Part of a small language model's weights: 14 layers, width 256.
MLP neurons of a small language model. Each row is named by its layer, matrix (down: output weights) and neuron, and shows model dimensions 0-127. Each number is 500 + 25 x the weight over its row's rms, rounded and kept within 0 to 999. Numbers have three digits each.
A block is one neuron, or neurons of one layer that tend to fire together. After each block is what it responds to, as a language model described it from the Wikipedia text at the highest values.

L2.down60:496472513516552518475491462511489525486509468472493479509497527488522487477511461502503468519503504542468501469492446505495456536501489548494488507501475449541517480509540506516521525505511472526495485534482557484520488483506502506500481524509499461551489515452485507456498492497475518479510557544516517481571541499565485473514476482505535480500483513480542501480490506479492467484531
L2.down85:465470486498498505491478469475548519498480483503530544507488468483473469489508517496521510514489520513501492498507519483523509447470520513513513500511484475524499482522441485488488495521480510476483502508497476460481485499497517531506498476524472476491481504482494528445505507531514495523502566548508454480605532469494486514474525489493509554521462475526509524481498514501506490516502
Responds to: First subword pieces of lowercase words, mostly right after an opening parenthesis, quote, slash or dash, as in (based, (brewery, "assault", /benefitted.

L9.down6:491449495507527480539517484519489447535457482541519489497478482490500517477521515516507458531525502512483486453550492466493540486497482496505474503515526509493519471529511522518504494499501472493480486512511539523527489439525524512476486488529510506495529494484526507479429540500502482539507489485477479488526501466496541507440496490485436506453476499458482509495512540506503496479494
L9.down69:496499515432526495505510544502526530523518526486478494493481534469468496498515490506467490537546474482526491515511499510507513526495486490457559505522552472527511480517483461524487485466494509517544503480485510448518512479512488494501488456537450533539531476522516489514493483482508466518489465443495486515484535536475448497452512491481493465499502502541485493507497509534508528519519
L9.down112:465500487470536499468501489473521443493520498465472479540460454523484494533500529532529499514498520522471484504522511511545460481497510528516515513490516525467527515492494477471520498509535467445481483479499454515493493497481462502472499513478498488529528485538509516452523532482491525492502504469485523516469482504492572465501501535499491490525475477511450546559518487477489472474497
L9.down302:494511500538466503503500503470497471481518483531483466497517459548567500487520482519512487462460505526521499492479523509510510486465499488530519473542484518505490480545468498513545492517505504509506504511471486498457491451466497501506503495509527504519512513501520455496485461499488508497515537454475504518507513519507451486529480482542480487535514468531517467558521517490476506511494
L9.down560:511505499485482485534499462464515460527507527437457521513566545461467494489497519498506476501491525522519526525443504498471516500494510473522495468507482503503506510537502489521473532492505490505520537488515500534513504535465510479504485484483506485458500521519497472467514479534480535505472515498517447474513503481498507497427445494511488526505548499530496487526488501476536466535508
L9.down645:463488494521502495508508486434501498499461471528501526465498489498502562496539501518520489516496461520525496487492471507497491463476479450516525483541491493547534512483539494479510495563440500529529559513492513508489492471500458490532522494518507498533466546457478493505484485500467527511518483474487506484515496512530519546541503478485505464492514529515475515516477538530469497537507
L9.down944:552499523498494544460473483483502529527470499540484469462499490473586511486513500516433485508519493549473489498499507504487505518497492505505475466499498512509504477524495503551475503500474491506530510459494518484524505515469484502474471488538424495544530505520509496474532489477476445471544497494501494493487522513540520483486456463486488461523485473501502474471498493515505502512550
L9.down987:483500501502571517490509508518509526464561497507486492485505517447499504504535458536509490482497497456501527505480486516533545497483520492484474466527487448544506498496524497505529526539443482519480518473497521500546490533483476489505469529516546535525508472478525514500486503446495514497498518511522486505513467500495496523527497497481450489495514516516506470516543495482505501430469
Responds to: Final pieces of column-header words in Wikipedia pipe-delimited tables, such as Play|er, Rid|er, Candid|ate, Team, Writ|er; weaker on scattered word endings in prose.

L2.down775:471458523486524508526486465518487519470491524486474503479519481518475494500479474551524473467472536514470514510502525511527486547548538517480504455471502527489532462481496502555497492520503484490506489466497493497547495507516508531517502472505540464484515492510480509493532476459489503450524529498505458493504497477478474457508464453473493509540512493469542498524463509509518515506506
L2.down803:533535546526452513513522505510472518534545507498528536475530486505485504511467511481484536466511489511472510527474507542491506523479510496502525492505452489462516479481486497504469501461489479501535497472501539524514521509534519483504447468491499526443469490466542536537512463503470507461552543461495465502503489559496475481484470499479469527497494456467504506478500491471525506510518
Responds to: Final word pieces that finish a word begun by an earlier piece, strongest on "ate" in Candidate headers of election tables, also Macaul-ay, Rail-way, retain-ed.

L9.down129:527532502448525475494544535552529494496479517556487520508530491493503456490440496547508492507472490530500492527492526505501485538488528495504464502515547537482496536512465533513486499506518486507480543523533528527500485501490484475468535471513489494468511449498474502485499520562487527497538501508509497470475503498459498486497500521535516478484484497461515481483485520487454469498538
L9.down199:487509488495504500478463516495540507468488532518490529493467513496485486566496490507522509496532464520505519495434544520487463522496526432507486495477489501510540483490497496487464498493545513498528520489475496497522489472480522510505512485506496485549480495492497499482475456467481539505557481531489466519498498461490494509498492506461506526507511515480526470472499490498450482489543
L9.down478:490521467536507514483501500503489539470491484452486508524515528497543460528505500517496461485506495482512519536484465509490502495481480509478505488479466520473454474528485512481529441478521502480554533491499500478461495483456481552465499482533506506537468510510496495471481484525517489514551442473495519488503530522510521465493537505469508471485509534521483479527500506490477517515475
L9.down600:497509470506462484497484477523476462492510515481487558485470507492484511474462522500532525497536496494469521476522495524499507578434490479528549462514519514552499512481533486532489518534497503493446529510497503541486464450479512500459503517498511501516498535507547523522502475536473474477514520500484474508536532506488543479515521503489549523458520512526476497507502457530486497466506
L9.down632:477507543490498497540483503522531524457516511531482497511490533468478488533551546497540483518510489494529428522459482525509511489526556499482531485474449534486483477508503553484496505515499503482511519489522498518508461487522501502490525492503478492524475487500532509500479544555494555439453504473514543520495522503479518491458514473492497469485489527530523547519535507503516482464518
L9.down660:553487478507455507497495506516482460504479538495494506494487510478506470492495497476488501487508501522478467489493498505501514512462529516479501473498503530501491458491504479520505507543535512482502533541515468504514509463492511565499486532520536526486502541516498513497496530462522475503523460502518497528505501477507503499509497539560505466529466530469519527471507450496503484524511
L9.down801:500480491519502507495497473460516476466474493506497489482542493516500491492507499505562481517518541497504470565500457506485531513476516434507478498513516531511551473499458522508456493485531495475485539503536502479474459480541507502509537469484514497535458459457513500506495501510524520500473521491496499567468498511464504490503507509493453487483520469471499490568501492497479512490531
L9.down885:510490509473550481485521444518498476472506517496483473538491493457525469477468532478486534493556523497529491476452515511486492502454538516504452500452505540491509542483476493465449477520486485460435575489466515524531486522487499503493512517529513490528501501514502513475523512502477492472532526464487471502504551491499503512504549488465486512456499509484488481496489525471520478525513
Responds to: The word "at" in phrases like at least, at that time, and word-initial "st/St" pieces such as Stage, Stoker, Constantin, standings.

L3.down107:519490509493542491497487526462496528555513550512496473455470521468470535506491469461531509489479500500550491508475517503505500478527504475504502456502467495485441485491473509515520497540486523497490499500491508509543503493510516450497471475488503474515521518479529482505521471474475478452542482515490474542527521486490544520533498461493499509538519451553464482515540485540506507533500
L3.down262:510540509511490484507487537537455544488487461481532482472495501503507480491453466446538488521487497519472468534487482515503514509538513481519508504522504496498519476541496539533500505490526548433437497512467485558525453497487511500518494510454519490516535493478521524530529490478496496546532515488493497500492509508532484494498541512519488573494512478455536511475448527503492498530456
L3.down450:530485486476495504475493502508540491512471493455513517492473501497547501505537505491472501545524503531501529520525506544521487499529518517514498454482467514483428522513492552520515520513514526472502511483483471479508496477501507506519474504420486479516484520476512515518492478538519438517455506531511507496525455473524491533514509511519519517531474473502476481532546499486512497497479
L3.down629:484515500515511525488491486515499492484477539514522465521506538511513491531511496491501559458523518462477502467505493519533512490494454480489466483522484506484480449495515490490524489496546474495522480514471526550523452549459526473500525442450504516545460491501560492505476483485477533496523534526526485512524482470521517523503543439474501515477516476511499499526512468533512509494547
Responds to: Final pieces that finish a split word, strongest on the "ican" of Republican in election tables and political text, also "amily" (Family), "ulation", "ian" (Prussian).

L2.down554:523507490526480445457491512494537500522497530449494503542481499514496471473494523532498471481455521474546478484516542475504497515515520537457489475504480513491518500550481483508505522528492466505487499535518471457473483490463526437500468485441492503547511541535506493473506522476481527463518488486503454511472508478477478509524502510513499468536493505509487502511461492515489521531480
L2.down603:466499458515514479479479478534494518486531506502475504480491458488499522482503531494465501485484535500519495528490464514526496535539490512518515480472478471540511492494493517497493517518528511492460503536525523497478486515532555477498492537461463536504430516520530505484490561521495519509507505495497457474544546502503480510502503536514523509491441444480522490496507483505461497495474
Responds to: Word-internal pieces continuing an oddly split word, such as bel-ong, grad-u-ate, Ibra-h-im and Lilient-h-al, plus some commas after said or however.

L3.down139:484476494492506506464464522515522490469479495512534528501493512518498486510508488538524533490497520467488484489473490489508511482458492450471453456478506569509495518498480501504517502512486524440486449516553504504532502456510490534545480511485475464483510484511477511524514498525525489537481529512527469528489487522521492487523492495501495512465532513526497555552518471514464482474504
L3.down177:482497473496528500495511514463490490519500529475526477503497529510519538491483497478514521463527503522489519501489507487523528503481492497473487484534443554485474507514458535531465529499538485484474472504490513521499504483476504506511547474490486477520508521474499480503485424459527463508511537485445508471528539509500479501538519463447486487464487481511511506495454485465466455482497
L3.down367:465490514494453484512511551488502521500502498524525516471483535505505495509516484496481551492436498500460492508460517498489511509485473490509455517502509482482491526476489482519487515489469497506507486519510493533482440498528492516510509496506495475455482520521521488500553531521534538553484532520489466519479531486525533490445518489471501497482492534524427515535501530510527503520547
L3.down612:510508481512466441525514477538510461473509518524504476482515550522516495504535489521487539470565504517458511518499483500479543513483503545531503460505553501458522542524509502474465459507505487454521470477509479482500485486497523549466460497490504459498483512515443505454507495520482535545499507528482497531508485531496512509510493496546526524496473481468501489517521507497459498516490
Responds to: Fires on phrase-opening prepositions like at, by, for, during, and on the second piece of names starting with S (S-ant-a, S-ey-chelles, S-er-gei).

L9.down49:502453560492522504501496488513500505514491496513514491518489542515484536507492458462520488512480492508540532491555451458521498509520461491484524546533519481484456548526459532462525505479515445502483524518485480519516520459514480502498477525470525498505476488497483494562519535529546469495494469495513481445483467524519474498506505464464510517511521495543480487486519445544512515563520
L9.down221:491536479542513501526513484483489502483480549504500487520476494423522497527488473498516488493501472496483492481518503543548487528497461472499498475513535483513495503493492483485482464474542477489549494464486542470481482466481513470525464532516507507504468462535504498490492477487509478490471494560473484521487520506539497551490527542505495509488495516503418483470487500531554544482499
L9.down314:514506505477499496520531483491562523472507515512520523487510455522494498499540506519511484471502498492507506510537489504485504519533499468479488523511469527508524514498456493450470475485507514502563471472566520518531548511527536498515532472515483503502476478494476506494491503525490505518455501519491495486488495566511473523531499511496460495538478549499512495527513502501496515451535
L9.down352:509481520532509476526481537538452481494483483505536465501487450488499467519497469499538548463507513469476497540540518538485498489491504492492527488543490498505507489483496516535535446531507506552450481501558541502534537515502506468500506485524491509513508524496495480485452504470529465510469522511464461478483527502463464515516503563474504512519501468510537485510515504501494496442490
L9.down498:491520500468482460511488504529462463493505507516488488483480492487506501486541509505496524498446555506496497506546456469522512474513499504473480508468490501476438485496519508511524516496465481463512487465500559458525511480479524511508497485516504494495559500516501529504506502553498504498472537490480509501491502514511505542487503535534499492452433471462478511501513482519485461522514
L9.down548:510495498517482542468509479494481522491485474492492476499495486517524530520477493492529499485501510499491470438506482481526482491516547511487516510500502547486486511490496552509487462494524499512502481491534510524481488497507497504503466455474490516512560513511482488489502547457469523560477493472521528508524529534449499484491503449533457454503519488465470451533505461486530528486541
L9.down688:530471502543525520489490476499506519527464518472510501492489474497496471504486462486485466513521477533532548471475477500477519484477497499452513476466507523496492481538472502522489548510516518505503511506465492517509469517502549431506503512516532503512500521513515478523484491504536501507538528490480475505519467509509503510487448487509504514481514514477485469495474502488508472506538
L9.down792:533512503485542504509430496499498527497497466494495500472548503489506454520486498470504545480465487471524497534491536501485487479502506532569480503496485523503457489520471501518500512507492526508511465521491488461504542510516491571462498505568523485517460504513522492517455440501440544520506476555494482517480513497492493465506496527452526510481504498509535519524505488528489488501469
Responds to: Word-initial g/G word pieces (Game, gold, grossing, gather, guitarist), plus first pieces of table column headers such as Pos, Time, Result.

L3.down49:527480501511506525510462497507501459512467474527520512515523501474449498534519503477505496503485501503500541540502517485494488483506484463496526502525563488493513499489519512472511468529536522499474485492494489464531488514469515457481482516477508527538446517530502439488494531526506488508529539511439471495513482493548485517548488495484470483531490507518474461494521485518544491491510
L3.down440:501508474477471493468446495464531485509522511551535494480470494468523477499492523471534501499450498491515499521503521481532487474504487505520498481507475522514490490516474486508539526474482504495460465495511514541507476476503532511513461488446540442485482510448512473525532491473440495509523488549500424474490495497538521512493524496498506519506501494497539537522506513498503448476530
L3.down636:479547511498507524503513504524520501485429466515536488483497490493522560548489516520510462484482520495498457524511495495491486505503524532504505490534481473459491481497486494513504504466523474479481490447511502531480489509482529527540477526470547485543452520499515477510494545482487512523522553563474513430519458524529526479491477476511501540475547501506509535512474486493512504445450
L3.down745:507519493529456498513494515488481479521527501533511539499449510490536481499505511516469500505485511496509527506466487513536469533495513466465487468466457508534478540520490491490515494500486446527461526513522508507460519524503509542531483453484485443530517522516495494496519492501529537534482527503460494506470498477562523560518530493500496457460484479510491494508490533484519500448550
Responds to: First letter or short opening piece of a word, usually just after an opening quote mark or parenthesis, e.g. "m in "martyrdom", "sp in "sponsor", (m in (metallurgy).

L3.down14:502507496471529507492500508494503471495478512479507499530478555451476510495547517500475478497519485432520524498551494471498527493491468453535513469499506502518467518516505482522562500491498528495461483495497504487485500504505529483503509508476515481529533502444527494533519496480486486503539531540497494477486487533507509466474481473482508513498513477545530531510473510513488520528485
L3.down90:501527505503490496495493513459540507483454529482491503509433539496520492504520489513494445484494495509510582449498499498493500541496463533512487482444517495500467522474480488524533468505469488549481490483500468463498532491494498503508542503497513473498504491504467492488505494482493476539546508545477476480502485532502458494522496492476513526525484537491538485522496460512484498540482
L3.down158:498513485497515463459472514522458509514531538499500525515525440489513440500477505549498542483523522510484506510516497514539474512494514468498524465481504541507481513510483506531514505480525543539457461524543522464484512480485525508516522514491493489473487506489488504495529525464505522523525475493475482495469475469474525513486533511499519501490497520504520520550524521484462458509456
L3.down196:526477454522553521500513533516481542488505478531555483526497548509534521508546531502552509475549464445533506484533502508490500532484484542503495494492510509458483524508450475475493534475525482498462485525496512527492503503478531474500493533502519464488475523480501508524488513501462486486533504482431498530476506462524467461431527503499499486488494475509475501514552494504505523524520
Responds to: Punctuation closing an item or field in lists, tables and credits, such as semicolons, commas, pipes and closing parentheses after a name or date.

L3.down499:496499511522515453520455448491500512520504555480536495492488496476535481515480505530500498503467469528472503546462501528483443504464502471549510527507494529511516485537485499507486458521537466487473488488480488495499570457508521461487551496500448495469531525486512489481488535502514455515503521514484547508484510498477507524490542430506578467467485520466504517497518537446575543528486
L3.down792:513538501509526504514541525490479541507505489533493536496505499470503486488442492488479524483471483450498493498539505479524517514479488441521462511507518495515537503523495504487552522472516489515508471516531500485505508496505486484477537516520538500444476458536493536489498461524473529522533499490521503544463469498514493517476546445462535486464510466449477507506460508474467519538494
L3.down895:499495514503534496518493486484507479486539488528520471494489485521473526511503479473503523486468525538542489462531503524485536540486542506482485494478491511494527496493497475541504452505505489481489530492488494500575497466469512540503496497523519489526503460523479498515548491502441497494514449484449520477503462488538494532516482494467480488510501472469478480521492513484494504511513
L3.down1018:520494510495539506518551461490534534487513510494462542473515455544486527462541411482483532461546511537523483517472479508493507498547504494518497515520559503485493529528470519520512523521529534543472482552480486491516488496482476545494536510518571515523519491456494497468502489490495480524517491495467500492524525507502506517534514510505489481517489523485517476485506509520462502493506
Responds to: Separators inside structured data: colons after infobox field names (Language:, Density:), "of" after census percentages, and table pipes, decimal points and dashes between numbers.

L9.down159:512498529479470500507525482495499503506503502502508494493530521513487547505481522465480486450479463487558509490517497473460479490504461464518517458485487530472502483537553505531504502520547483554472505498479513516483456498470510484511506482462525467525522494512484516480506525518482485471513540525515491470509510505508516487476528474498477471514448502464499550519514505517504542497517
L9.down168:500465508494525468477520506548550524480508479501510497461497503493477490502541488514398496511523496511509484494517494492484518492488471486515493492497503464511479471515496508473522458514487492534485465553525506536479480497503520497489508494488495489513513497517512482505548434518530484462558477498504510503499503455461495533520505464498483467458501434500468503478513541486484487559516
L9.down179:494534535522485491517499476464470528503554496497529517498519516489460513473498563494527501500493502498469486475487505472500537496455523530482517485476523522541494525463476521478491501487540494508518495476450584511477500453468471492510497507508498497504471507503482498518541484489508508459531477476505508525467511518543501513540526484511498471503521497480494493501453497520534453503524
L9.down626:488491490539518519520501513533459501487498486561505497517461546456451494483467478498554514501558502498509523486486492496491500486484483498477483530481492501509509459494492486512528540506530529513470438496530494492478519456466497485485528484498506517535509518497483522503463523523510494531526517488480561540534503432498489511500513535513486497496527469506491520495512524510475526477531
L9.down727:496465536531497509529485505495444471486506454523517441489515509515501495541430480506513515491480511505522487533497535498470522518546503477493484504476511551478482549487495475466494493505516478462448462537491486466493515502476501516462499552579574540484520504500491555488503499534468474487504500455466543459509511518491478523535509502504531478513508486519483483477457475476527474531471
L9.down728:514500505512504470489473513492513534507425482494509500514489480501473538502479463494470487516498451493501461509505546485561509503493487500525484493516510495458525515513530517496535486496502501507480462548496488530488509505433503549437489523530487504499466495514503531552500483459504481488518501516480474502507502490479530458520508529497471499474492474538505447486463497507498509509514
L9.down852:482517490501468487478478459534524438549482487515505486493562506495524478522523520523535464490511518489502520464448487486470541499504478535480517483528470494512500524505504511528483496542492497480484556465505484505533497518483539496495465524478525481500490528507498450480446506461555478499532466484512533495532529513501496491488499553516523481509486456513494513510547540497540511529510
L9.down854:514498453521513478515500458481517500482517488507529492493530559507488527513484520505498514461503473482528475493499452491499470449449489454500520504517490494489519533537467478500552513492534500505474494491477481491480463484438502500507490474454495480577505515500482495495469504494532504484465541525525493505514488484500508489472521509507490478467486499516471506535492487505523518510499
Responds to: Commas placed after a complete clause or noun phrase, where the sentence then continues with including, which, but, with or a list item; also numbers after colons in infobox fields.

L2.down411:486510481507461469523529513507509497512489472495483473501488466510499524516477468503502518509496528503471475512521529523530494516494526506506474536515432511504509518488484469501530493476501463543473474510500480518454514504488505538544518464473515505468537497475531474524543489465534519466501483497504484490488476514530485477520505509483528492521507493444475543493485489514449500504482
L2.down728:528503498482477490486516472431469502513490510452506504434491535482527507520495509482525454473458534498470473480508494463532531526518504449525487492472512498461514506509503509484540477505477505462519482500499483508439516498507508489482490486491492529556507508467536478557460558538485458497508485459518493506491547478520483522491530524542538511482518498476526503531500511533528468548514
Responds to: Final digit of four-digit years split after a three-digit prefix, like 193|0 or 198|1, often in tables and decades ("1890s"), plus some mid-word pieces such as -ively, Kore-an.

L3.down427:485473509468538515501448461518528478519482516491527454500504509490505500517508528456508529465536514474492482548508460468492469536504499501484500455481504503473504457520469523500556501478466490533478515518501525486482530531478550512533533516477507507513486493471504514500480521482465465472503487511493476489508443502523503567484518485507537510479507512497460526551468521488513469505524
L3.down756:513514487522523524508440502487523504506501507467515506518493489483524508458527490490460529530489533441503507468504515492483411506512464520470509496546512497507450510526491476531508486470535484508532509499498528518527505460488445526484463557499539503509549449519444492487483472479507519519510516517487478485507547479498526490468521517470494478518514519511469526542498466452545484463504
L3.down870:481517500507509530515510520487459449485503468491473469491495516561520503510505487520531532511455529495496498512507455493498511499515512493494522507465458538534484534514514564508473531476503533462482526491491466499528552470488505497519471523485534475511546489497491508520476536500510479535527495535461474468482519514482497462486464537503531523522502484467487504486508477514462491501520
L3.down946:475506541521502518464487521512462506504475520491509528499514489469486505540515461516528483457493464510526452486537460488518496552480490488481514544544518463511506497466535512507538499482518478494499525466494479500533509482525507499552519499496492480525533503497525505496492532468497529483516477514473493494461503523494488502529444522457503448498552526515529551506493501534486555500509
Responds to: Short letter pieces inside foreign proper names and rare words, e.g. the h in Yoshiaki or Yoshinari, ur in Kurt, a in Maison.

L2.down600:519519503498488503519500475477488483478516492453480522504512478490498509510509507521495556464557493453516515540521475527501504526469497520492474515461446498479497503513459513498492487456520509525506489478485481563527467452502542524467497486522487528454552512500532481488547492480501521524500451461512500536532491511506497480502500502506507486487477520471548510509490496477497490498540
L2.down865:486485560521489515475490506551431519543491518496495485511483538532505508504490497496457502488493478532501508499529505477510453470505523484490483523513461484522523485501480437464470519446511467479499487509503477486521485503460543471513522499460500503504525491507508520536498549470518489498492471500527474487526515427534497513475530505513456528489447526480485506528486484517505510447538
Responds to: Second word-piece of a capitalized word, mostly foreign personal names after a one-letter start like Y, N, R, M: Y-i, N-i-wa, R-oss-ini.

L9.down76:502498495431505512495492474485536504518516481542488532514491524495481509539438497521501511460501519498532492541492516495568479492489473465515494509506463535514487481524457520512462560441497526528503491466516501541494521513500506468478477533508507494485509499528515498479520521502488476504514538439542541454511538500540472485521490541470500489492508520506495514511508509484519497514492
L9.down164:502494497536518496496536493509521495512469490540560496472496515515471573471493503508510513481484496482529478473495469489514481482535526496529507464520467513494510532491477520517500509482514528480500474521484528468452479550467521462458504507470492482507525475496511519521446504468531525507499552551495482535499524511499491493527494502490473501461491520503450515539477480540435527479517
L9.down237:537495463532474474519487479524484504423494518525469472477518515489517489527483517527538472538498506474454512536493482484501506521489481486516509475467520514508558471504478488489550494475476496499465472546469495519495445539505558520521472526494501502501482479496507490501566494511511477458478533486537505509481513525518533482558536499435528511495520488540476475503474537458498517494483
L9.down658:519496493507455501550484509514500461489519534559535507501472489503493502485498461537498496519503515523511483505490522506474433508504518515438522495533466486512528489492489521500490455515515496522488455479556476544480477531486512484519499540481511510477479561478485515477495472494441534508511504492512498503526481491492515502509511467493475500532524526532482452520505494479518462484525
L9.down775:522469502468495541496518500511539454499473508537473501508490529453497513539496530517522552507521519506507500465474505488480482481471509486489482481486482490477522485495499548512488511501489523502481528518500519533525508543482462452474501521516507486508509523525505540496490490526527504471514554486509530507506473488483441472507536468503505509470542495544513474474546535484482464514497
L9.down808:527504489485529450470513504468522510515501504532467492478480493491483533519508519467505533545525495498484466490474516478501524460461456526489473466531498463534510514511504509486519468499538499458480469473503549494505550484473535498465451514470505413510511526463486486523471502511508507508493496535490493497471468509540501449535539516492540528504498505522498495502531501524479493493544
L9.down813:535508487491537527476462475487525504508512539488517521521546477466481482499529478493475503481494498520480498478502448495483482469507480493468461492505475526491463536480473514510525483480526529510493483486498430509465517454500456484496474505493516488483483482495525508510506505566511455509438466502474508535541476472490482547506505504490513534531470557493530459464493481522473445498478
L9.down948:519538524527527496504469467475468516501553515480476486531469531477500502482488476524469504533511536512474490496536533494524452476523494494501490481490481482501479514505460506516510483497509475481494489513480514484463542510512529522471534499506520538485520533527448548486485496497501485517443551517508501491517483483521466477503472482491475509481501483478492501505517504554502495457508
Responds to: A lone "p" or "P" split off as the first piece of a word, as in p|otential, p|riority, P|ortrait, with occasional other single starting letters such as b.

L9.down17:514496512513525511507490480507496488507472493481490475513513487494513535459527487497495464510498502480540480500522546489486501554512504496481436463481525505495555482540488468459520463516476502495469459510514543485473504486474539455514514482473522476546483572491514468504505482526467460521534505529494513504479512494511490519499496561488474528497493516500559477471519467545489486526546
L9.down128:483479532466476466503518499461482495535501515522483458501529506480495466496495472469518535519416548462536469481496486496517541466471536521485484495485490504477477492542514491470515495470485480539541515528472562477485477525550466485442522464515497491482523506491464557482507494496528473479529467491494536485529520540505499458493520470457523497529518502526494509490463515504464476491469
L9.down347:509490494501506507484531523516556508508474512493533459466515468456481483500477500470550535512455504544501534513469516479518517450522498552505519467534513475519454476502489540496487473497488461500435501485476497484517494478510479488508523514514523454472512523513494492465521469496461511466495500517468482461502520499496495529492554529516481559492495465461423456516496535525480508524453
L9.down427:513457480484495493547483529505530481535470468525457523483488461500504526524515502482520478477515536463460484503500515465458486508505490492503466457500511517509529502495526490490482473500470532527489498522472522512489479513474521514522483519459523480482550526462512430485453496520466469518546459517505499491483518477469528504469502550455445499510486443453520511516509547490484524516506
L9.down794:529512515520524507510509529463515497504542531436475495517516524504489486520512486491532488512503476516495519451521471481511481508489499517521509517496519487508540509488484483478575472511516502516534469542473509540528532500495495493472505515549544489515471457512513534492487525510511510501477455449529513500514474512505554475457496495493513475477521449481490477481545485553462501517461
L9.down951:512541473481466514550453500526511476540507516492549488522489503474477514538530496518497508498536478512512526546515484528439462501538472529503531486520544525507454460482465497530484487486507450497492495507483506487534473437468490513518501519487520473472485470481504482529505476527518500506485520499444503441476492506498537523513516538520469507517518523467491479488495488510490509522548
L9.down954:501479529505486465477510480467533557491489486506498461479512518489526490515489492493465504542439550489491494498464536497536500480451499507525506505485540495508492512544517564467530491482484477518551466497507561462464514495507516528432501496510460476513514500507498517487488489509528475510552498515503519502505542502474498500481508491493533502508533496504481485491507477502494426495491
L9.down986:503506467542516489555491528514497502491503467523492499517508451515511500496512468535521506503498461457520519497520513493564513486525499499522482521545509488464502515466485458515499523495547483477482495505541480554507486529506473525525519455549521522495497536515493460517548490483555496485499478524532511483478480494494522463476516515455500501490538492498499518485522487537472528471487
Responds to: Inner subword pieces of Arabic, South Asian and East Asian names and places, e.g. al-Bakr, Balakrishnan, Nizami, Li Shangfu, Hiroshima.

L9.down327:530476521542503510518449508457520478497543512513482464509445486485484515472506471508466480521501488517504515496508485481546567517534482538511506492505501473500491520479487516487502468557492488500501503443496470484490505513499504529495530465547481512537513478528469497496495490503524483513533476461543472539539512448492478506524520479519478528512486502489483493488524452477489469458495
L9.down405:510501488544515491502475500465552491458509504494494519501481464530473532510466512495507479498509515512512467469506505498460532531513524491524480491465514470531534501510530484520528481452542532535534516519520490477454499498496497481492537486498494507523495480498511481510524544534499450506495535452459524498513548485509514480467513540511508549522511501562500501505480473448499536522518
L9.down457:510500480497489514511476472514542501460500526494501482483475525457497518519494501444525526472512463547503518507475543511522526521530464506500462509500521456455523545493467523482537471513535555508452486538467535495521509528516514518498488510533472526541454501478495490520528458494537472501487517468513493480462532495529495464503481527516515508485507521448458518462477496444501508458480
L9.down489:519489511527476539491451541513505495523476501454494535508490521478493490480509504490524522496501521457488513513513487521528498506460508533504477466487492499527501511488454479485550561451491490457501469505490512483487464522499489492500494552439515504517500506535473464522524483453494494537551517459529491483492487508496495527489484513493507453483549503560523501512521530504482490486512
L9.down587:509520476520497502506452543498512505509503472522461519472497533504506535521472432509528569486466493561481508488458485521505499530484508567451541471524497560491511506507479501505498442474474451458560509483547518506514520478468486491516471519499505491553518485512520485500538488493466473508500498498484497519537487492478457504472506491529520524497485470513527489473490520473502498502524
L9.down662:492500496482456540500517535486541483518563503486499469533497478486531481504536505514521510479496509481523537520471480514542449498485530479492538511486516483471506527465504497458491539468537478459517512482495507509440469494490535531519519478492530520529499494485478472441490513513521522494483502495508498447477507564501482511517462501471446503488496483509511512509482501517494521521526
L9.down698:500511511502484519456474482485485547529495489493473487479483474465524548538499492475493465498491525523523465521531513466504534494505517459458506528510497448518513498467488479518491468465532514545475530514470518468530514522523522508496529497475469469495514481496492485508485472526497529546464509496480483477471526504576475477512517521485490494486496488499519498503474457557518468518500
L9.down915:493509519493494478534503497521526488456510522523457485494479482509458463551514476470462525489474456489508520498475529488491518492482524455531525485476508476536500508507489468466536507512453488473468489475543501494493505556518490515539537508503499505493486535521515452536529480469487502487559543504515492518497479471511450482511498504519488535504492497539518543497501529512495482486507
Responds to: Digits and word pieces inside values in Wikipedia tables, infoboxes and census stats, such as 188'0' in census rows, elevation '1',808, and header pieces like R'ank'.

L2.down647:499559521515494509501439532459514512518530458458534546503510500489518485508478536532472506464469511486489437522478450452491580483533479474520485508486506481518528533503470486452483495509496524489527494463500527512529450489459505527492489482477498492472569520480492520454505520468500534493472517492524450533503513527511459494466534513538482526494523508482533482537478523488513521493497
L2.down792:479498476499537499468471569501520503486496508513486545500483483487489449497515524465536490537496531512513500514493501523487479475527515481487447448496518516497526560500514494533499501531477479564505485507495503524527519523453519461495521488519475448469508498492505532466487508481477509543488443522502491545483499550508499492476564488485476502486490528487524492508551554545515508484482
Responds to: Opening == or === of a wiki section heading after a paragraph break, as in == History ==, == Career ==, ===Early modern===; rarely colons in field lists or mid-word pieces.

L2.down50:511500500500502526470505517486491514470468514523502477475489468495520480539468513468504501481513546483492519530546478471509539542480487497542546477530504524486502502505446503465534488446526465526456488501505485503519485472487512434516483501474494511532490534505528488536506525469499486496518518516481489492482459533501521512519469452533445522555506497498510494482505476510523504500520
L2.down805:508525525517493495512531527468550482538476512536473479521526473480504429482490522518495505506466483496504525484496473489503482478463500536495490476510507469483493525495477493541500528494476516526504495482471488476516553546467512518500514468504487517525448517522474460558504500515465466458478520525518484488503524503532525498507530499515456518558508455499507509546517514481471461462518
Responds to: Word pieces just after a split-off first letter, mostly "r" completing clusters like D-r., b-r-and, F-r-unze; also Dr, No, str.